python train.py --head_dim=32 --vocab_size=5811 --norm_place="pre" --norm_eps=1e-06 --attn_scale=0.177 --bias="none" --warmup_steps=200 --decay_fraction=1.0 --decay_shape="sqrt" --final_lr_fraction=0.0 --seq_len=512
MLP neurons of a small language model. Each row is named by its layer, matrix (up: input weights) and neuron, and shows model dimensions 144-207. Each number is 128 + 24 x the weight over its row's rms, rounded and kept within 0 to 255.
After each neuron's rows, "fires on" lists the tokens most often at its 100 highest values on Wikipedia text that the model never trained on.

L2.up524 [ 60 128 164 101 116 113 137 119 105 156 128 129 109 121 142 159 136 139 149 132 134 186  96 136 119 140 172 115 140 163 153 111 139 127 133 110 119 117  93 132 136 100 113 117 146 157  92 136 114 124 145 129  96 154 123 125 188 107 155 114 137 148 105 123]
fires on: "ent", "aster", "stitution", "ject", "ors", " label"

L2.up817 [114 130 151 120 126 176 151 139 132 157 122 161 133 187 123 111 138 158 108 115 133  70 161 139 167 122 110 122 128 100 148 127 139  94 135 127  74 134 111 182 142 133 117 131 181 127 125 108 138 144 161 101 153 146 121 127 117 105 143 117 136 102 177 144]
fires on: "s", "ner", "ives", "dy"

L3.up856 [108 136 117 133 136 103 126 151 167  95 155 148 144 150 159 135 177 125  81  99 149 122 144 115 145  84 111  73 150 120 103 199 137 111 144  76 144 100 153 130 132 140 143 150 141 163 112 101 143 124 136 159 150 110  85 130  80 177  82 165  90 140 136 113]
fires on: " $", " –", "as", " Col", "rick"

L2.up1020 [146  99 111 113 109 117  89 103 130 121 115 130 123 131 104 136 138 169 140 135 105 108 116 149 121 145  97 134 122  96 151 137 149 169 122 115 115 151 126 132 144  91 124 140  92 121 151  84 177 180 127 112 146 135 138 145 126 108 125 145  78 153 120 152]
fires on: "th", "ar", "u", "ir", "ade"

L3.up44 [114 166 172 142 146 151 126 163 140 154 158 142 114 151 123 109  89 132 106  95 109 111 127 136 165 140 156 104 123 139 105  96 132  88 124 163 140 136 161 151 175 140 151 127 176 105 133 132 106 100 132 138 111 106 138 128 116 120 169 131 129 175 116  93]
fires on: " life", " Los", ":", "===", " of", "sp"

L2.up690 [152 104 110 130  82 139 117 169  95 149 106  94 151  92 127 162 119  96 172 153  80 101 158 165  86 136 166 104 115 115 150 142 132  89 109  97 143 133 130 144 119 127 163 133 146 100 114 131 139 136 149 140 121 135 131 124 107 144 126 135 160 111 127 144]
fires on: "an", "ave", "av", " current", ".", "ope"

L3.up536 [116 117 140 120 163  96 114 124 131 103 122 135 120 101 144 118 132 151 111 131 123 112 137 124 142 127 145 145 135  93  85 170 117 153 163 106 144 148  73 117  98 104 103 126 112 129 120 125  92  87 135 138 105  96 108  86 139  98 139 144 153 135 126 151]
fires on: "le", "in", "ur", "ir", "int", "atch"

L3.up6 [171 126 137 135 136 136 140 126 177 125 148  79 112 121 127 126 153 104 142 140 152 141 120 156 141 113 100 109 111 109  65  86 151 122 134 103 140 142 126 130 125 149 122 114 122 103 119  87 132 173 116 157 104 137 111  87 135 124 140 140 131 204 118 147]
fires on: " comp", "ate", "ist", "}", "ay"

L3.up103 [162 122 126 123 157 135 157 128 154 154  93 168 140 140 144 144  95 130 154 133 109 146 147 125 114 129 117 125  64 112  89 159 137 127 121  94 122 123 135  93 124 113  94  85 122 128 143 136 120  70 169 122 127  97 138 127 120 108 139 108 108  90 162 167]
fires on: " under", "with", " site", "ent", " host"

L2.up88 [161 126 149 111 174 101  98 125 169 133 116 109 172 165 141 134 160 127 110 126 178 109 121 137 143 140 171 139 107 161 109 113 112 121 140 161 124 141 123 121 127  98 145 102 113  86 120 102 110 136 184 158 143 128 130 152 173 137 112 128 152 131 151 135]
fires on: "',", " -", " And", "n", "en", "is"

L2.up731 [114 126 126 135 112 189 108 115 151 141 161 142 139 132 141 142 122 138 108 141 166 187 102 197 128 140 116 131 110 116 138 129 147 142 167 108 120 158 144  95 163  99  71 100 113 168 155 162 165 122 102 148 133  91  72  86 125 130 120  78 112 140 149 156]
fires on: ".", "ock", "ince", "iff", "ability", "gan"

L3.up415 [109  95 114 138 107 125 156 191 156 157  98  75 104 116 118 132 152 110 126 111 134 114 102 130 157 119 139 118 125 107 124 110 124 143 136 147 110 113 124 115 108  97 126 153 120 105 136 126 138 103 134  89 154  90  87  92 121 102 146 124 106 128 145 105]
fires on: " such", "o", "ied", "a", "ard"

L3.up791 [112 110 132 128 127 136 100 130 107 157 163 114 117 140 124 111 151 102 118 139 150 107  89 107 101 172 124 142 170 162 111  94 131 127 121 120 103 113 107 125 136 128 111 106 118  90 123 136 116 155 119 126 118 161 158 109 118 157 106 135 148 159 162 133]
fires on: "'", "am", "i", " by", "ior", "ist"

L3.up365 [ 88 134 101 127 151 113 120 114 160 158 139 172 166 149 139 152 152  93 151 145 136 103 130 119 126 110 122 149 159 128 121 134 102 141  85 130 125  74 123 107 102 167 117  92 134 155 153  94 158 114 127 125 117 139 121 162 151 103 151 113 118 153 132 120]
fires on: "er", "et", " of", "att", "aw", "z"

L2.up627 [127 125 103 142 130 121 113 164 126 142  97 138 160 148 135  89 155 103 108 123 159 125 148 157 142  75 182 120 145  86 142  77 136 101 120 123 140 178 195 154  78 136  90  74 103 132 121 149 126 150 149 118 119 147  91 115 140 119 166 126 103 105  98 173]
fires on: "ad", "an", "ard", " of", "er", "ill"

L3.up280 [124 140 144 133 113 139 148 135  94 106 132 117 151 136 134  87 150 134 194  85 125 155  94 133 135 142 139 132 114 128 112 130 139 127  78 114 101 121 191 119 142 147 123 168 100  96  71 120 136 159 132 104 155 120 137 154 137  91 122  81 115 163 129 109]
fires on: "an", "in", "o", " final", "n"

L3.up476 [118 126 146  88 119 130 139 132 117 118 108 155 151 161 142 131 129 100 145 148 139 133 125  99 110 116 138 105 128 131 172 118  88  99 117 131 152 144 171 189 150 114 152 136 104 153 128 118 128 113 181 162 146 107 110 100 127 140 108 129  91 116 105 183]
fires on: "ad", "stitut", "as", "o", "ro", "ez"

L2.up1216 [148 147 122 141  93 110 103  79 115 112 158 120  91 149 125 135 153 146  80 163 127 116 133 165 138 126 106 142 164  88 114 140  91 122 142 130 163 121 132 129 134 147  81 147  91 127 189  68 131  98 154 122 175 138 113 101 125 122 148 160 148 131 113 134]
fires on: "um", "l", "ell", "our", "onn", "chell"

L3.up700 [154 123 103  91 100 170 112 133  93 109 217 103 151 165  91 119 141 143 124 154 162  85 137 121 178 112 164 118  77 154 107 184 136 112 100 141 130 143 111  60 103 113 102  82 144 142 118 148 119 147 152 152  78  94 108 102 139 118 105 120 117  91 116 145]
fires on: "y", "ior", "ation", "ly", "sky", "ic"